python train.py --num_hidden_layers=8 --max_grad_norm=0.5 --batch_tokens=131072
MLP neurons of a small language model. Each row is named by its layer, matrix (down: output weights) and neuron, and shows model dimensions 0-255. Each number is 500 + 40 x the weight over its row's rms, rounded and kept within 0 to 999. Numbers have three digits each.
A block is one neuron, or neurons of one layer that tend to fire together. After each block is what it responds to, as a language model described it from the Wikipedia text at the highest values.

L5.down295:512526466459558499429516418469494513560530521586519450512471518476521385548533531473519469547431467540495490475513509471497418535468526495539454415505572539450490537518416488518551473517513486509435497492478544448590476475558514480512449432462483455542581521457573551558500494512519419565441512489513593521568555504479511421488454571467518493496532496512542572433478457496538556520453496528547514530548527497458477505537477558601531479512504532451538471534507473429412494429503432430550445422532474446475516519619556451446525479574577519451513500481479504502415468535508599512485480531494510533469460530459511440607492519468447491436504574522509437501527454454459478493530552525505472509562521497528500556555505517484534438489568558495548497528455517456460504552545470
L5.down2654:518558533485455547534493470538524457518529483510477512583477416363482535492490544495545497530515461568455532484485502466452472519529492476481528493490515497530502490484440497487501502467520476516463419546530499538464449418528406521486462517494504405560507527497532484521501541536553531536513472549545538436552518481494499462423490493493425522532502548538476502568508496526455547532491589513533439519471506559565487492523442563520496490554423425546498452477506517510465518461499498474510484572566464519513578513584490490485444473544601573507473522507507524581512499533451515541454436519499508502507466477428506461413566412410539441456521504508545523503556492475502485418473470536473462465482466486437532469610492536513531552475529427493503472580562516539484498460514532
L5.down2747:477585472469462452523501535509467519567558540550511492535515443440506530493471468476500510458491521512518585486497538532469525494432494446497492500522559463432522441477524499493441486539469474493546516518448491478476499446483439484495548501496510463543437511464474481473494528528525467530501557521479487449451529439457494511489517511522562522435572469500500472562541495520383568489531544531528462564450455551452552494560445458529516438475505539464464511491519495493467482463532483519480513519500525442458502506514525562459483549510493476526506562607508524546465372528502562521513502417481589496541475499503500500516490429429474506472478526435511594484536423402473527512486540427503483461464519573451515530421489517505451495491538533553481500529495526514471469460554499
L5.down2906:480504468523489575483560485527519557524549521518461558515528515471451476420580533501515433492527487505486516543489555493485515540462507507547539506455512533559520431468458492527491434494533454552501501554499508442546539520500495518466604419509575500499414476503480441504476552509505504485519595478507501452514540469537537457458521573470503492484490518477443455520477463460528501523452481517503455558523450529516461500412462531522581553476487552491528485530562463495470457560478539563478478479538518494421560439537490518525571523513413529513482524574571487460454536503447479538482476478511443485435448491565444500494553514491470480461546479478575550469543450508479530434437500526508551531517553497479535494591518515419545411562588461498524449513472528533429491478545491
Description: Slavic name pieces. Middle word pieces inside Slavic and Eastern European names in sports rosters and lists, such as Vale-ry, Vladys-lav, Ale-ks-androvich, Ivan-ova; weaker on other name and place fragments.

L3.down306:456487448564417576504533495485493511472566501481544613378495523491595548496575470460451530423522539449537541527448547515501445482471539500510522556527395449604489453475575472508485440445450474558489565469441527465486495505485453551553562521416494423510492522460487497539420508458481474492553538542556427481561570560529533497536582484486539481474493484503499459503473509490494534508502493480486489471489541487518461501444446459521538565589468487491504486439506479451562518574541458488507423509528509536486494460519443468571468542436562546474493528526434531453453547471438521548485469519470464479484507424528502510527482455497490469541400497575417481443510597545504459564511528568475476482435514435517424469443596467532471436464479477528547503566428554476475508523512464
Description: Match score digits. Mainly the digit after the dash in football scores (2–1, 1-2, 1-0); weaker on "head" in head coach or heads of state, and the final "and" in long lists.

L5.down36:491549475504523510492537510421497454437521550522453504632510448437497492525486477507483545441580526464487455440511513471455456565475463494500471503515549456510526564518504554521553512570486545501455516451484496421480544491460512446470547542478476513479496539473540541490472503541512513522471534499508544519527475456462564484491489587520523512462501569508505482447474509492500513457494531466520493510427501493514520458444496462484551503481437556512478511456496452519476544525474414406449500565514498507430508583561501454477549514519540500521475505496470516520456521476535526476503489503496447460525542518461522549592480476439375490538478439460506497466567505437532474461530552542542451552474522476498506615608530559509548454416538551521432445546475544542569476442487514
L5.down1773:490562547485533521507477507499475514494487415481521598548506494528495453554430483512498521467509525551522540543469451454535498557595459475473507521509440511462561513525461508365506534489460463476490549484532473531538473585460524506521496485454442529511495501385553503490422499556556513528526480540553523506471484533542480553426480500507455454536485535512541514504544503445487519542526524433516515433506521558451547481511511460514472527476500514488466519490545421505484515511488544517500553472481461529568527487470453562497534450508510535507458526497518553444521627458440571535509508483507502520492563482429550451521486533557454494463479514534455494519447502443489501569511503472494469518523499432528440488509492511470483463597500445494510586435479548448564519518551508
L5.down2362:489521495439500502461570498446535505482460531444568488529542471539516451527439471465483573473496426479566524523552433548544533501455477509460452480507494458451554537550498547424512480470485574544555486438506508493513530477427530549511549443539514487477462522527521500463414510483522438476529534465541519522506474521563506541520488517471539517488525517538527581506567577461565505445503495511492538578449500448464504528465531478534556558472532519507548526422460536508511523556501502466470507500495506546508527474527447501465469526495463446523432525519507480577485573498462437492534468443510512498489511461490501525526449445495534499517523484559515503539578464403572475524495502489486445497579411520470477502582476560552477461563596570497510501455598491437552503458466533
L5.down2541:448517453473543446471521489528480562509504498466480500518504492512522537560509478514505537485620518473422476466493497450533467515476475430501457457491516542479483487469459483507497440472479502506471471449519544475532527536438441511422491433410593441544478538484459520443526457530525482479480495529551578521505471473463496452500475493595435498476515514532562529513563388576477500526459492481501491510524499517519541482534524442550532480494494501553469539448487535506526459485481456401474478516541461530526537496515469418522490518487522479475482477512423514516524540543501535499483498464491533465497576561512521558505472430538553570485520531517460450493463491548501524496502436494473543590488499525426486488516512577521510476530556542514442433437416520465554529546494509
Description: Mid-number separators. Separators and century digits inside multi-part numbers, such as the colon in 4:37, the comma in 4,468, 18 in 1835.

L2.down1346:461479492454507578538518501555520482559486485429494470493422515428515441502452609464526518517500444495408514518535502474491476503543486473550461381542505493399490460487391534555460526444455445520588508443498469470583496463504505491473461560488508548503440514505458513487497508475456571513504544487430532411492541421582484501438529546558521429448498523471458542563542551518433539546478537449439497530549533517561492509521468453509477484463482551495492545484544460532447495576513456554529431463532499460502503473516491514506509490481428546554461494507517530455481525472563464545447509443460448459433462554522426514483456559574413470436448459476485583556494518555455419500485517527506476556501499545585515466504510537492488485458525468519483539538481523530505451431544559
L2.down2222:552461476520495508509467530544556531497458489490512520516490538487469460562540502522568473447513474518384509572504471503503555485629423457523471449538501499414506498493458484544525461435506523445505496552510466476451483493491426484479479446516510506513405513488494482581468516510479501510473564542528608448523498518485456527494505481509535484397487492554487426452440583528545439468538542489496473470536484470423495542528509506489501493501494511495488600464516529427534484494427505537486495528526548550485470460495486442479537414463480512476525424475519538524497517486534507514472475501535471471495594569483509487509491458498436502477499491449513560532421489581471450516516465475419501466464548451531531496549487476506531538479401423553484468551488533492514481527601518
L2.down2270:522417513491477467424459489437495524506532492483551438519489551600540463493579442505474489471453518464448557525520453523487584488548622497466501493436468458501512589498496471521470488499456557503478491480502493476510529503445431492452467511438496521461457529496472509617579472465514498399472508500523486538548479548501490462474452517439564552515499443575450524492522426504531484471470464579496511529438530542491569508506429437493504501489547400489576535489389509509511532464510436530545480416591531500566474508532464504473504482564575527483505449495432539513525540489577538454552504412437558472544515497452522488524531484480473484513558514512555492523523436505472455428560534491562522442452526548498604394464521503497481571547523479507478473502511540508470524496580447
L2.down2824:474445429535493559537496539473559489473500463455501458513543473539501470490449541426505544597489528456440468471536536489503497576511498497557472526582539418471560487515460494542468488528487507487471528460513503458468499528497440478506479481565437509540450485559514503538526521462539570508507474533474474543541458468467515513456519432475519500437521537477501458589516581469543505511474475562518506499507522615583535508431523531438514492528530438539573427494452506480493454489505491499474491503494490462529496498542483511472482496418463528584488427484485538516577518469499479546527406448467554451518557452471494534443452568454510485500521474487510589490450547522449430580466431532499454530556476527547493446578594509428490566494466534535517463458446393509387486437481506
Description: Foreign name subword pieces. Word-internal pieces of non-English proper names, mostly Slavic and other European people and places, e.g. V-lad-imir, Vosk-ob-oinik, Ber-dy-ansk.

L3.down159:448405453529459535519463517440521523498510518481472497583428495479456458463480485487492494438543519492612449469499543497507553537537536474487485441618472498457449532505539494428444464458516491500492481469473457469499482515498479524547460569500502406528582440504526475541499413478504537511506470488465509499506465500493521402524511496445551495500520481494528417476462500498508506498573491497545538575467504506469471504435540442517428498480493462592459407529440452434455479489489502508556496510490506498527487459552472535530457449501483555556555406523477531518495444512509478504502522498447506540547437499465465464498557521502511477500507479481527500568511484511502548525534449470458524445440513498513512534493519518475518460556508527480541472455460452489421506466531477
Description: Football league and results text. Tokens in football season writing, such as Division in league names, table pipes, score digits (1-0) and round headings like Semi-finals.

L3.down1768:514543429549516500495447523485519486549488525399489554491396436508487484517545483481464506553537464427536573471547493529466517523482492411518450447527517521433510522478538520552511480532497583495488510492477421427515434490495514439451541554439517423473450505512534491505564511553499515462461471522458580485473476511502484513422554519489521551476513548445460581473541455504498513474475513463499536512454485515482465514464499493453453477476513406528487497452575496464533481531445580481528548478550522529584479489522408449493557562481504542512467476424557507480527460459575499496438451476580472488529480504509562548513527516516548478499487450435523556466490486426507506468520450511536516514521482466517559495517598538487518522520548497537494515510470504555478518461500496
Description: Intra-token separators. Punctuation that splits a word or number: possessive apostrophes (one's, men's), digit commas, colons and points (1,000, 4:04), also "one of the".

L2.down101:541506485507535489501558539502512421487473422564464505542490527475461532568458574474539482525513542492491497457511509570528497484493498528517496561534515488476532481503536575542450557477537471530456510505432579494464488455460444508511530423551569502560475482513471508525516473483498558485429475491545482467494470545501502461506524480527482480500446481440458493447539559486493465521510535498525532506544493474516485504594470561423482499460396510555460453498500528482487540450510549431469509509475491552503507471511617477493555578516470494502530561480471463482550503545471501471465522522548579491499517483465460516499511452526542451534498571475429536501505530485549518570518519488572405487499497459476488431553516520551552484464425496537516483398412454444519523443479457
L2.down710:477434534471502507457417503485477576512537520458505483505519509507497530531485407530516550445495467527578453468583499555553460526481552475511516543440387561495447516532507474534496496491561468486549490505493577481448480536520473476481523494477540472435571483520526536461495522552459541451485476476477504465553482513517520526533488534459536476533478465509430443494505534512544516493490447472457542518468492469537502441490525485562551493525487577546533446436546492468572479500474484466512486542540481466445518493470538428524484504510540428485519499495464465509529507508515522501467571466457478490426480572514481440509562536583547530499541518461450474479527564532553508563463489516541473527496510529521469533553553501438506501448515494539542443521512547443559506465470461
L2.down1268:540471507494503549455574433408512473504479484509538454516510466461529511549445581543582473446472494479515456501567527468551503532432411475479499455536445466515447508465543539474457475555482567441486491509500384501493438526563499582525541488477461520522567550530513524491534484552474546552535455439527553523548458436564443420449482478516472489485519485480466467483553505498539500479486462451456556452492550522557484459513457526438469481453549468550440579427552552558553497482473533488485516470496565429447518505569424454516506491545421553509478553547491559472446481517523521523479533585536541480524464437502494546480521532487559485587449526519517511430511476470460544504440487514538556514462580423437526537571511459461512472496485486514520476543476452449468427472549560
L2.down2155:491487489469573600485438513412465426489516478486471507486477484538581522493473499500448491524467441488551529548520512519551468492553513497542483561490476542504529571531454429507491482449469561446480494505471496526483559492541559502533541562389475495516484550521480416525475497515498427536394505542522477459531431487464586532473507506445527470580515538558477497541518507500469526481489515540452550520451545560439497537581488497499450508473464502559579487516544511493477458464424482474541521457494527566431450547507567539455512516461579506530487502560518504496473512466507485445471574500446498496488495498517479512529471479524509502484408531551515551481460552507552474485582446456447530554554467515505504489540497475500425526438549532482472459475461501432476509504452497
Description: Table separator dashes. Hyphens inside markdown table header-separator rows such as |---|---|, usually early in a later cell; occasionally small numbers in stat-table cells.

L5.down287:524483495511543534479497540527502449444510434510558538508517501485527514455448540527495470490485575487388458438455454545494433538558398421494540492489517495534585476512574497481420480537494486478466511473494401496537487470498533545496417525462466516526563554500500641460525507546479500496502513487493502474557513480466479503430495489437532460496574496449392520465505460426519466496462476496539530509478418498489580490533558468492473397500427548507457446511513581510499548540491528450520474558526556499485558463523482500540524448513511523488545535518537459508475500549554486512448493497505500496505478472491407492524473495556512446493502468575474526505499460520507523414490513466519460502415499518511531446517547451533513477512475516508491529523539468508471525492581443
L5.down484:502583532497550469427494588536393463544487521478496457537436480549456495538504477513512521527540542497473552448438547537498445376427540365479544557404559504464525489551471503535473503445451542535448513562453530532507421443489506496502470519482479508518483491527501480552429445507497455470536540485543515483520518504464548555528461462547555539562570520513515395511562476469466510489506453486426563487542516479487546527478496465483513467541529490469515554498512489590475537521442481510413450450588543476491532513534501526389473537559467449492450443577525403528457507498480480498487499500465462504460546492539477465528503472483538489506480528510497575490542527534500492457492531477457432556516570550429482489491421532479481511512449532470480551547492543483480485468433552
L5.down2334:442569491561496484483510491509516527526474473587482479508515549455455459504466512486527501540465477496489519516445439469460556440552474513528528511482558494513546538509418455536527485589503494526565459528450519521514519534510469540519493438465479471506481458481558520499451435496404547533483597492523561524515585461499495423496443506503592563547526538437512448557450448432530526496510517427505465500546597446561534532451456490539488502550466477498505503463538429579522501459538470482530517464529490483501499481533525512443489497564488503470509487517427480488511503411442494486495432431484490479463495579446485505579496497458483412551497523534450556497490498533546474418537540521578511494494533460433507525496510566539521523545469509535556419488467512486567527547532500
L5.down2688:434494499479498523538617569519525500432501458490495477509499538552566499464502511496507518514546524537510555484535477530496531496438512451512502514580527474591488539480538474506574507455456551562496483528440501519501488444478542557558471461454477496470549517444509586515450470531413498502457492453479513537452467510614422454427507490453489481562511441534463450510532427578489533516487493545511524510553485474497456465540496508481429514471535460551469473513508543488519559472482505479542480526545517462499477357499544488520489485492557546490512414498523501495509524497467478539487440517467465479531513458515541474523514543547448495501532500551449491468504504543469567543461437585462540548466539489454519478484464417488486568501465500555455483502500474471449513486468426
Description: Football table cell boundaries. Pipe separators that open a cell holding a football club name in wiki results tables and league standings (| Berwick Rangers, | Al-Khaleej), plus scattered prose words such as degrees and University of.

L5.down400:517589464551514538552474581462445471535531548445552486519448497480498571538547476492521497490413558491467520571525473509529462552510472542473509536490416506545536484496464529544468540480438533465448484416527551515536570535456497497449430508425482488581492529517437538548508529504510500484481491502477568495492487530491543529519464548419523519495502513496502536496545476518469481515534463539538493477576393481571481455401465499492506508497455510485522539531490416501534552447380403500492555477522481436521480482533512575441554547531497432467527491520590528539542576491483488415519460501523514526512472425500471514533489457498518460499567505432465550515504484419474440499468487401529496507579545523454447464429474481517541561441509496465520559460496544497561520460505496
L5.down1634:479493522528517491518512487444499479501522521528493545560453528542503500476487466548468561463415469552495550565538507509524534459504469524490529450507539495509512516494489428470483435465515521599488479511486465473529472510526419521541511516523528528548521483452477516476539480477505510441470556588534524493456509541544536499536492512502580511506422512492415495527399441468491463542555514472500544511590476510436442528481528526496545507551575488513469452482533444470507470545538453513469555517479537495536424523460584431581518549548513548490443489482477507418479525533558563501483579510557513538438468550558504488463498509488501403488512485497547493470432520587531535466550531435537490535523530529555508524510464461465521527501566488540548476561537465459448481502557479
L5.down2052:477482524543517433440492374539472478447551540545507425561452493488573496516529464507457481520509478511485534573467517505493522520571510418467484516488535550503497524469534475492458547512522508535525487538487443458505491505491516494447472468446501525457490487546504447594505560532505526511541549524515533506467426479460428485585512518485542544468477586525457558512425464522457440503551425514485554478494517515541508553521514500507494527526497495522540506453532525496493470544497540468462466517432567505450498552481463526573497538492478478510553434493469525481576565406539530474516450470526540448434501493477531543481493501484443490506553478523494468506466457476464500532493429524578461537480517536473433559494540496456633495574500485479496482471475501375492509484483479
L5.down2720:509461538519451577494456471460490476497527511558528562488510433427478459498402420531514514507499494467550507530500440470528549528551447495504472518504478525467505480529494538457500474435493508509493381524510495512499572476502563503527498579571483489544549444528461504529560462494556506512425500513442428485513445495527518490524574503505509521477501471502563459478515528490456521544509413567542410511560507517458509541497496483491556572462526462488561536522523479524489500506540556544468415561546494463526510489470537548542517486519478460499488454486502541552517579511482532484498482500484514579501538469479498482441517535514547482479507482496496552510557489513433443532483484425490520475488385499580547404489523528449509546546457519528512552490461543510512490455494475
Description: Authored works context. Tokens inside mentions of written or creative works, like wrote a, a poem, edited, citation years, song-title closing quotes.

L2.down919:550606444558445509500461547493467517501410461498586530493522526481519467547548473539503501516509474477467487482555512525482470512553510518468500476452480427471513432488533480570461508544424534476470536463490466460536461514458554487468463444571557453563453492533508479482540503511513571533484532502456485443475466530408561483582507459526511433479524542485499437511534522485562480447545440421475441479575499503514438506534491468453498472485504448494438421486441549524533562435566502552458453458486407555548522488390470526442470460448529476547442497524484527549499528441457545511548479552497398507470478573505476538526484507498514509528487454517536518396504478524434487517484479471527526464502450502500499487532626539433528586490521429582452448451506479511529394456489500
L2.down2646:504480476522477461530528496506514527523514492498513462482523493492492449459577554582451469521537534523486513489559488481493452554481534520504513527456528469510492425523498483465549532521509571545456496553435469502569521589582558470492500454498469515513510512575478516531530495433525498492492450511461473538482441564505525494475504577462468518497530473543440546516552466427527485526490473507486576463527483479533516472453578522466576496545500515498527503487472531518472496543570521486564521522446509475534474557442529450549436457441465528432454578412500500497523543464522488497547479550568457579535443509523484500439396522543440482499528460448422476523498500485463490487479506474509577520501486506559470502501531471547510530539521478515469469570502521490505521515437497
L2.down2763:484442514489516512409506453513471515526491512512438565510544448599476536488507496564472414461467553495525532513523497512406522531466497522518559426527409486467526580519473587464502567483494489511480541398511492532498510532562523526444489474479448524548545481486533497516453555477457461456511603487502502466509485442493424470423470463502498507534408486501560468522569446561490467510458498509501512434509453482465491495463490493517512474484549500466490428479483484528547454492535501507554526486526509520416573603544485550519502469470493488433540489500469468493484482558495501447478484479599557539559551502573532454584434477515499463499502561457471533555472528489507525527494457468439482448545471516478477451494503496474457557505461507475560556512516516498489551468566599
L2.down2926:521544476482409498572519516419523460499414532494477414530565483416541492491432490528543490523508491424443546541562530533526524448584472526498477477493466448495482426465519505592512539520534515520536533483498472504509485527515513498532432528532490506485479455556547530446491552498534569513505460451485501544466491435509535491409468470482512485461519489519473540486467573505588498489548510512453568444455495607477521504491479515554457589463476558527514418511452519461497559516491473551446435508430533480460488546534490552486489464496491401431530495570512476463476544510521483528490470520482521568473486543556451594535513526434486490479457496514530503500468482548510517559495513373507526528491479536484481534470517530459520486493482471456524500542517488475486523507571456
Description: Title colon separators. Colons splitting main titles from subtitles in cited books, papers and films, as in "John Donne: Life…", "Aftershock: Earthquake…"; also mid-word pieces inside titles.

L2.down159:468462553445423466537469495523474478431524525456439488555533489476481461497535509467627494467521475457535486439457492459539463518496480498422557532481574524436515460471530436560551463517462513510565439524481499545547561510452497544439491471508480534433464478489487532505473543463447545468441466520516577498481548545539541443485482465509580533510538497539436507448518556516514477455515478399526492515516488528542515472547525484545513518443439446583490551500461501476535472564459518455415443431516508547523474498530489433535468509560521514491597439465556521502413493553564477556441546512439449473451537502457409498481477506497452529546483479522487512531542518442537463427497549433546456514497518481504524455524521480546530492487558489535495460435495467470510508442512433
L2.down800:562513455456506539527591519459483499440500504525524429481477507542495513566492498518485524482550560483483534486521483566470469464496434515439414496424516430480498591494505546475519519543452525418511514480534519559511487528506451470524588540500462475468453524442574496512533504511463427430464411486573398497491491463458501522517495466514552545436508488521504624548498457527447503491507471504467548525461479508460509553435463544587528387517480508530527498470477520482517564500565486554556509440523461443438492458560431501568485480514466464499512579522488622492534454507504531487450515491528538491541512510566543508464537476538537495543478486441464521504441494428444520510450493500531457561488462440493533512468466505462518483487508485522445515527500495522541523487547539
L2.down2696:471498611504528486525498534518532446497448491506547535480475535525439512501555529519502564425549512516545511472459514511530537448483515432519515438528509536526498517466526480423482518507603469485499485477507545555521512532459486512443592480516515436458523492471554514459447521406534539481555476540535542461444474574469389490540508478494520496417542451555462505533444509410501483494502498521467501506416435479523505519525559498571498480541435493498429474546560530521491414513501498429449504492503447486448506593515505443493535509532495459494519518483473505522455471451460502526496592472521535474503495507480454502437501423432455455488525514566426494531458449526468545483498456550513516549519533498483520518527470410552579438511555442516555483529518548556469501521524493
L2.down3050:548540522483484449520462508424542506417515527457540421461493491549419491488448477486428454514520413478512585525494460582614485502462554393501566510487523534502514467465533483486476479521504486463606470474372445574520528575458529537525505481533478487451494445481465474525534523553459513502499494441496491510518506619547455478494527546477574508524477494503454468476469518457471508572545487455510545528441522547542497530464493475518611499540450508495498422454524523467439484499443542506457506460571532502466469520471520552466511463494513516491544611584488542451528516485516477403428540444470521475503498513486452551531500434491543523494541424513449438444507517502498452463528483491505528556513447548516512410457512502463536447538466557556525488476468527507452524454490461
Description: Scores and statistics continuation. Fires on a token that completes or continues a number, score or table cell in sports results and statistics, e.g. the 1 in 3-1, 68th, runs.

L5.down6:470497487416510482494506507625437518450499585492469532503523508547503516540436481526479514545546530483464487553461483578468488508478533525468480563573577486513509503507580526477491497513446550439521505544550443437507485549545479488416491520480468531449491450468435480506503490550521487507512512421449496510471540495544510505478473543498515438512505500502546485490478547488494447520513506517472443505487460448525519496522500463487494441511515505494438519445422428577508513582510472405466480513506416479536517420539425523488555512502469507513542450464546520538579506467518513557445444511467574528525539520450494520476452508519481503459484527572531483495469529534452493460501521468455572543460499551499588453509541460490466461459477434473494545562474521485575534417460477
L5.down1203:458483543457538508494451483550549501521553482424496507518505516515441520529459477437448480515524489558520468467472440569432485450499495456425578486426574458484529489503534504478568483506465487529541484530488446453466591496540488538545528485507481507552600536492514548539458508512517515376516532467540516515403488435431537490540520536562481520503546502466517568513482458475537495585551497527575518506519510494442505488537502444433447532512477524486488496547474486550499536485462424532577513519498512462520502415501493473448515544496512492507498435505479525517490515484449518529466460504479432590432444505468515512518442553539463457532496480468521504522439529573547519578569544555507488471561554507478514507445498554553534492509490503499490520523462457506475448442467488
L5.down1220:415513483523513512555581511544558537546560530484481507478514546473463516503518489529525485542516486540470463578521543464504423508522526558477489509530496462494490485483541443501527537457515527505481516504601493517482486499491476426423509472497429466442520557434548538548501493489520546496550536495523481555499469515496427540535550516607524430520480478484441520477501508538555482551424484508530580518497504513582470495493514426455496545439517481541470537531441531494499525553513497457532520465488469527530495459458466547546505515490448498454527451507504544490568626506521520484494428599536446454496500458446450526564457491496498472483520451507441406438487508523484487528562438514452519521574474443437511567469506516544494511486463482549451523469484523555457463480507520
L5.down1947:524524477470516495526541538479499532502466509538554485486560540557552501479489518474455541503555507520432544423534537509449456538499549517490517508467513474431453550528518462473535458498502522470503500546512523531536485414519462469437560537464474479492489559465527493573432417493443519510471464483464484558456613484509521510440503515472560492584509499456485492545502535487422535452578497449499488490502395479565489497503528446537481508427466489463530502545489443606498445488530547529538476541608430477473447516490508522516460453538533517509469429451464464421518491499464458503463537447473433467488471496511464501515519487513451426530543544602449499468470515485534445511491498526488469585519502503491475520505498508516477530534538563501503527521504544461509481532531439
Description: Before upcoming team names. Tokens just before a sports team or other proper name, especially score digits and table pipes in football results, plus "against", "with", "club".

L3.down2540:561478528430429475443458516515537519512442422476492542459543513538524502499496442515530498525535482475471550526466480479439531514572567548516547515517482472501497523553460543510505564563492553530544476501547434476491533487507491494490477567511492523473477490492487527537459505517556513577466553495527534533526470497522464566469522519490548484482443546468475520440509569469522450486523558530545481443545485546504458532424470541535474561503438447590419438489395447467522451499580554530458565561496453526467470479473460524491488561469396457483497498515528516534527488403545495487454528577443527512490495472549512516482515575610525498400503437549476514480554467523509492583535544509469532541498554540550507487451498456512541603501528410451492501456507453491461448530512445
Description: Citing written sources. Tokens that attribute or cite a written work, like "writes" and "article" after a critic's name, or the "(" before a bibliography year.